Part of a small language model's weights.
Training: 100M tokens, 12208 steps.
MLP neurons of a small language model. Each row is named by its layer, matrix (gate and up: input weights) and neuron, and shows model dimensions 16-143. Each number is 128 + 24 x the weight over its row's rms, rounded and kept within 0 to 255. A neuron's up and down rows have the sign that makes its largest values positive.
After each neuron's rows, "fires in" lists the words (lower case) most often at its 100 highest values on Wikipedia text that the model never trained on.

L3.gate144 [120 154 112 133 150 131 161  87 116 123 154 123 167 116 168 131 119 144 168 144  78 144 122 149 103 100  83 133  98 154 118 142 167 110 149 140 113 131 103 157 163 118 130 136 100 160 120 120 129 155 115 147  95 131 160 160 131 180 125 132  91 127 134 116 148 129 132 126 141 114 146 129  94 145 111 112  95 113  59  99 119 122 115 116 166 158 147 131 134 111 150 139 106 138  94 127 126 126 113 116 153 124 166 151 103 108 149 163  66 131  93 146 143 114 131 142 145 181 172 154 136  99  93 125  83  94 103 110]
L3.up144 [129 138  95 108 175 139 125  65 117 112 144 109 119 112 110 134 116 118 129 131 152 139 131 116 121  93 118 107 138 137 109 123 122 125 147 120 129 133 130 120  88 101 142 135 111 130  69 131 110 116  88 143 126 123 158 117 114 101  69 136 117 144 141 129 117 111 149 166 158 130  96 105 174 137 130 106 136 125 149 129 177 125 123 138 139 148 127 182 120 105 156 160 114 129 156 107 190 150 171  99 122 134  90 198 150 153 117 124 108 127 106 171  94 114 112 157 117 173 137 175 163 161 138  94 174 132 141 136]
fires in: "at", "anti"

L11.gate235 [ 96 147 133 144  95 104 119  91  77 175  88 135 151 119 102 138  82 133 122 117 136  95 131 158 132 143 123 140 128 148 143 143 158 129 155 120 131 110 132 133 132 109 138 116 125 110 124 133 128 106  92 148 127 152 128 132 121 118 130 128  98 112 167 111 179 104 171 145 110 134 134 102 159 101 176 108 136 121 101 142 106 145 144 124  83 168 135 140 163 136 112 111 131 180 198 127  97 173 148 111 172 164 118 143  95 142 164 136  97 140 154 135 148 156 161 103 175 148 143 104 109 117 163 131  89 143 129 138]
L11.up235 [ 95 160  94 205 142 135 157 117 115 161 126 106 125  98 140 130 114 150 150 138  79 117 145  78 137 156 160 150  86 124 145 120 130 104 114  89 102 134 135 129 101 134 106 131 117 147 123 152 103 110 139 129 162 147  92 137 138 149 123 109 107 145 119 170 170 158  95 171 119 128 106 112 120 139 123 137 119 113 126 169 138 153 109 125  76 137 149 121 133 127 116 151 173 110 167 117  93 131  93 135 120 152 120  69 130 126 124 132 135 126 167 108 127 167 137  99 134 182 180 149 136 101 101  74  94 104 150  94]
fires in: "united", "first", "national", "second", "seven"

L5.gate30 [113 117 166 138 132 153 122  62 175 125  89 138 142 121 122 133 133 161  76 134  95 151 101 134 127 153 136  90 118 154 159 170 134 151 118 112 133 144 154 114 123 124 155 121  81 133 130 125 151 108 128 112 121 171 135 125 103 142 115 155 125 109 148 114 112 141  77 138 146 135  66 121 124 117  93 117 105  73 133 138 169 150 170  58 126 137 154 114  91 159 154 171 103 154 112 144 124 128  90  68 114  94 130 144 151  98 149 114 144 147 140 166 138 126 132 130 141 128 126 108 115 104 126 113 100 172  80 154]
L5.up30 [121 120  97  97 120 106 104 110 144 106  95 110 147 127 135 116 116 134 141 124 150  99 149 109 156  89 130 130 137 106 146 144 138 138 152 124 120 151 121 171 112 112 150 106 149 180  74 144 138 166 101 116  82 106 161 123 130 102 154 118 161 130 101 130 111 152 136 104  88 110 151 126 140  82 108  60 115  99  85 135 116 136 132 130 160 148 106 156 107 151 137 147 162 165 124 139  76 143 148 140 156 151 103 167 135 128 151 137 145 179 125  98 136  85 106 101 138 144 160 127 146 124 117 157 158 132  85 114]
fires in: "of", "these", "among"

L11.gate18 [118 126 147 129 132  71  90 124 127 131  89 116 122  95  97  97  92 161  80 157 113 140 124 184 115  99 126 130 101 122 131 170 137 161 138 128 100 136 129 161 111 104 120 104 150 119 100 105 132 144  84 194 143 168 145 161 128 131  96 135 177 133 111  98 142 142 130 133 119  95 164 125 140 110 124 134 119 105 147 107 146 124 200 152 114 132 138 143 124 119 116 159  47 173  89 140 135 165 113 111 137 128 111 149 133 140 108 133 111 140 137 150  83 110 144 103 181 116 116 107 128  99 137 132 150 151 132 107]
L11.up18 [111 129 122 118 149 142  76  89 152 123  85 126 121 167 107  94  96 112 153 122 129 151 141  94 127 116 132 154 141 115 141 146  93 146 147 147 134 113  96 137 120 123 133  86 136  90 156 124  81 107  96 153 128 123 125 107  92 100 122 123 154 128 100 170 115 100 122 106 164 119 153 147 150 130 123 146  98 150 108  82 158 114 132 131 177 146  75 141 126 163 144 144 118 187  92 126 115 178 128  83 111 106 128 152 135 115  96 119 147 124 100 105  98 131 143 122 119 169 124 121 118 131 156 160 115 125 117 113]
fires in: "in", "of", "among"

L4.gate166 [ 77 121  83 120  95 130 178  98 181 106 110 143  97 117 108 110 152 160 120 117 135 146 132 155 116  99 141  98 124 160  98 154 153 134 124 101 107 121  91 109 157  89 142 102 153 141 118 162 151  97 108 111  83 168 140  99 152 122 131  90 167 128 122 109 127 177  66 110 120 142 145 109 140 115 130  94 126 129  76 121 137  82 136 141 137 126 134 124 117  95 154 175 114 123 108 109 124 113 113  86 167 102 139 142 131 131 143  54 125 139 135 151 134 134 147 125 144 121 123 121 117  73 127 121 137 108 126 128]
L4.up166 [ 89  71 130 133  68 103 127 113 139 115 139 140 159 147 125 131 110 149 116 109 172 141 149 125 117  99 148  96 124 111 158 116 106 150 130 144 118  84 104 142  73 170  89 131 162 118 128 131 147 129 116 139  69 167  95 130 155 138  97 167 119 130 122 124  96 150  72 127 144 118 111 152 193  91  99 130 101 108 106 119 139 124 134 117 161  85 112 163 121 100 132  89  94 138 126 160 106 154 122 115 144 158 101 126 121 155  99 135 117 142 110 125 142 120 138 158 144 127  97 120 143 117 146 108 136 178 153 159]
fires in: "of", "those", "other", "among"

L6.gate0 [154 199 132 140 162 109 150 140 112 147 120  98 132 136 107 121 119 155 147 125 168 111 103 155 150 112 102 160 112 144 157  83 103 121 184 117 131 126  90 106 104 112 135 120 118  99 126 118 156 136 160 189 140 130 148 175 116 124 135 118 129 134 138 137 128 124 152 181 148 111  97 121  81 141 120 110 121 107 127 129 163 129 118  99  98 118 144  89 128 140 146 179 116 159 136 113 120 108 117 152 106  93 143 105 105 139 108 162 106 165 159 112 147  87 126 151 156 166 131 135 142  73  92 104  98 144 143 151]
L6.up0 [147 123 133 113 195 140 181  95 137 109  91 133 122 162 140 150 117 131 165 150 152 108 121 141 160 102 152 125 109 140 124 122 114 145 155 150 123 137  88 121 125  94 156 114 136  90 108 170 136 123 133 107  97 135 117 139 135 154 129 111 113 121 153 128 123 128 126 101  96 145  91  79 147 170  98 117 157 117 127 138 144 109 128 128 140 120  93 164 146  87 132 140  75 168 141 105 141  80  82 100 104 161 131 118 112 117 158 110 131  79 152 129 121 117 174  88 155 151  92 127 107 155 142 131 140 139 118  71]
fires in: "at", "attended"

L9.gate94 [157 164 113  89 175 134  78 109 137 155 110 106 129 139 145 122 132 152 141  91 151 141 138 127 116 121 126 108 104 108 118 178 116 147  68 114 146 137 108 127 158 128 121 142 114 144 137 125 195 125  98 129  80 176 155  85 150 117 127 115  86 130  73 128 102 126 155 168 137 112 128 109 125 134 133 127 115 126 101 109 127 152 134 173 127 161 134 147 123 183 131 135 107 142 123 139 132 129 178 131 124  91 131 126 137 114 162 127 111 188 118 152  93 120 160 129 140 122 116 106 114 117  75 158 187  85  99 148]
L9.up94 [123  69 140 117 113 146 155 114 184  84 128 138 187 111 130 129 177 158 145 158 168  99 163 124 125 126  84 118 124 112 133  84 139 132 118 141 154  97 119 119 118 111  66 138 105 103  78 113 131 147 143 113  94 104 178 113 121 189 125 131 130  90 101 138 130  78 111 136 110  87 141 123 128 150 133 145  91 150  85 113 106 134 145 133 110 117 131 117 113 121 132 124 119 155 131 145 119 146 111 120 146  94 167  83 103 147 124 154 126 153 133 148 162  89 157 130 145 133 116 133  61 119 167 130 107 152 151 133]
fires in: "was", "is", "are"

L11.gate85 [110 111 109  84 125 139  94 154 153 112  88  92  84 176 113  98 125 122 107 135 112 149 140 116 108 115 112 164  95 129 126 117 140 167 123 140 136 129 150 112 128 176 133 100 145  94 103 138 127 100 118 139 111 149 149 147 136 147 138 103 142 131 118 103 113 128 124  95 102 112 164 154 102 119 110  78 151  92  92 138 166 147 154 176 128 166 133 159  99 125 145 133  72 137 120 121 121 114 149  78 123 109 186 155 128 140 146 125 136 152  69 153 108 142 146 126 113 122 111 136 114 103 108 138  94 114  46 153]
L11.up85 [161 126 119 145 134 156 129 128 104  89 130  92  93 121 125 164 100 127 158 141 130 116  98 131  78 156 143  93 132 117 171 169 184 135 148 126 121 150 112 124 130 119 119 124 119 109 110 124 144 170 108 111 113 147 124 159  99 159  88 117 172  81  96  75 122 103 111 129 110 116 129 111 126 132 134 116  73 146 127 111  41 116 125  98 164 105 157 146 129 174 128 166 119  93 117 148 127  83  98  98 145 124  88 118 146 135 101 142 117 139 114 120 140 142 137 100 122 123  74  76 118 134 132 142 158 106 102  86]
fires in: "of", "both", "members", "too", "without", "among"

L9.gate49 [ 80 136 111 119 169 128 116 168 115 181 113 136  93 101 117 104 123 140  86 136  85 148  95 138 172 142 132 134 122 137 143 119 110  70 137  99 152 118  90 148 164 120  74 111 130 130 160 147 169 124 117 143  92 171 109 130 107 105 132 101 117 141 161 129 115 111 160 136 156 119  98 169 128 105 115 142 148  95 103 158 102 145 121 132 127 159 115 180 115 157 110 105 145 151 103 126 147 118 112 152 149 143 137 103  79 124 134 141 144 126 159 152 130 116 139 143 130 132 103 123 144  98 118 120 124 157 134  99]
L9.up49 [ 93 104  86 160 162 155 153 135  83 138 147 124 143  81 113 125 129 130 107 134 119 149 127 111 152 153 176 179 162 147 161 135 164  88 143 134 100 116 150 119 146  84 120  91 135 142 110 154 103 141 143 102 120  98 127 139 154 108 118 147 132 104 134  94 165 110  89 165 144 143 137 122 115 151 113 120 170 152 125 156 127 156 125 169 152 151 172  92 106 113 124 130 154 128 150 112 132 108 109 143 109 123 139 122 150 156 110 186 126 139 145 132 122 119 140  88 116 141 133 136 107 114 104 144 109 124 130 151]
fires in: "new", "north", "cape", "the", "first"

L5.gate322 [112 198 156 100 134  84  89  86 156 111 128 130 100 154 121 146 112 138 104 139 160 133 133 152 118 113  69 123 147  98 115 140 152 119  99  84 153  96 136 133 169 139 177 116 105  97 133 113 120 119 119 155  79 108 160 133 111 175  89  73 152 114 144 123 143 115 137 160 124 128  78 106 108  97 140 108 115  91 136 135 129 110 118 119 125 121 138 125 114 161 133 153 103 134 104 146 114  93 109 117  96 100 155 117 140 116 162 141 132 144 126 107  95 155 148 139 118 152 151 130 121  78 143 139 125 104 156 133]
L5.up322 [131 112 113 157 154 102 141 117 131 128 143 144 118 137 127 132 185 107 143 156 119 113 115 127  60 124 145 132 114 114 106 128  98  94  94 144 127 145 130  87 112  66 130 112 106 140 157 118 145 134 122 173 148 101 138  98 140  72 158 159 135 158 115 113  97 122 108 166 125  93  84 135 153  98 109 163 133 148 153 135 128 141  99 132 112 119 132 172 123 127 131 109 145 143 134 155  94 121 136 120  89 141 118  85 141 131  98 130 146 159 175 100 125 125  72 103 120 135 143 108 149 109 144 126 124 140 163 121]
fires in: "was", "after", "following", "preceded"

L3.gate315 [131 137 175 158 121  81 162 126 164  90 144 166  99 105 122 117 120 159 112 112 134 106 125 124 106 101 121 124 129 146 151 177 160 131 132 141 151 109 137 126 115 123 132 133 117 104 104 109 102 154 153 112 134 139 134 184 160 145 118 174 128 123  98 141  68 143 161 123 159 110  91 150  90 145 161  86 151 133 140  99  99 127 115  90 155 121 125 134  89 104 186 152 125 116 155 123 134 141 118 138 107 115 130 139 150 136 117 137 133 191 104 130 149  84 134  90 138 100  90 170 108 121 116  78 150 175 119 124]
L3.up315 [123 111 141 124 125 152 120 129  87  95 115 158 137 121 180 142 153 135 133 114 112 169 157 139 158 108 109  92 143 110 115 110 128 119 119 108 129 110 123 148  97 124 140 133 136 123 120  95 106 145 128 113 123  72 179 171 130 148 133 106 157 148 141 130 114 108  92 113 106 121 119 177 110 102 107  77 142 127 108 149 106 133 139 113 138 127  68 112 152 156 123 134 117 169 165  92 127 187 127 144  94 117 116 121 123  81 161  93 130 133 129 100 124  70 132 124 159  91 159 134 106 112 129  88 160 114 104 117]
fires in: "usa", "us", "king", "uk", "kaiama", "tokyo"

L11.gate115 [137 143 120 136 130 124 114 108 130 115 125 153 100 137 146 124 113 112 115 148 130  82 134 141 107 179 155 106  88 159 126  99 110 174 132 114 136 135 136 150 143 113 141 127 177  88 158 133 130 143 119 135 124 105 154 155 105 145 145 159 174 117 126 113 113 117 136 149 126 141 144 124 196 130 153 104 158 111 159  89 141 100 162 143 152 158  96 163 167  97  81  72 131  89 169 127 106 166 115 153 154 116 114 112 128 143 106 125 122 123 155  87 117  66 126 138  85 115 114 119 111 103 113 145  77 189  93 137]
L11.up115 [121  96 103 112 165 156 146 142 140  98 150 133 137 118 121  71 156 133 158  97 133 160 109  93 147 157  82 128 130 121 131 145 112 125 117 127  75 180 113 134 160 142 132 149 116 179 142 135 119 119 163  78 108 125 116 116 105 112 139 121 107 142 106 106 124 107  95  99 163 150 166 145  99 139 124 142 127 118 185 131 137 115 155 126 111 120 125 132 133 122 126 117 109 146  99 164 132 101 170 154 116 128 127 113 131  99  73 117 106 129 109 110 131  59  95 141 130 137 201 126 177 136 160 154  77 164 144 133]
fires in: "grumman", "purohit", "brigida", "microbiologist", "platycerium"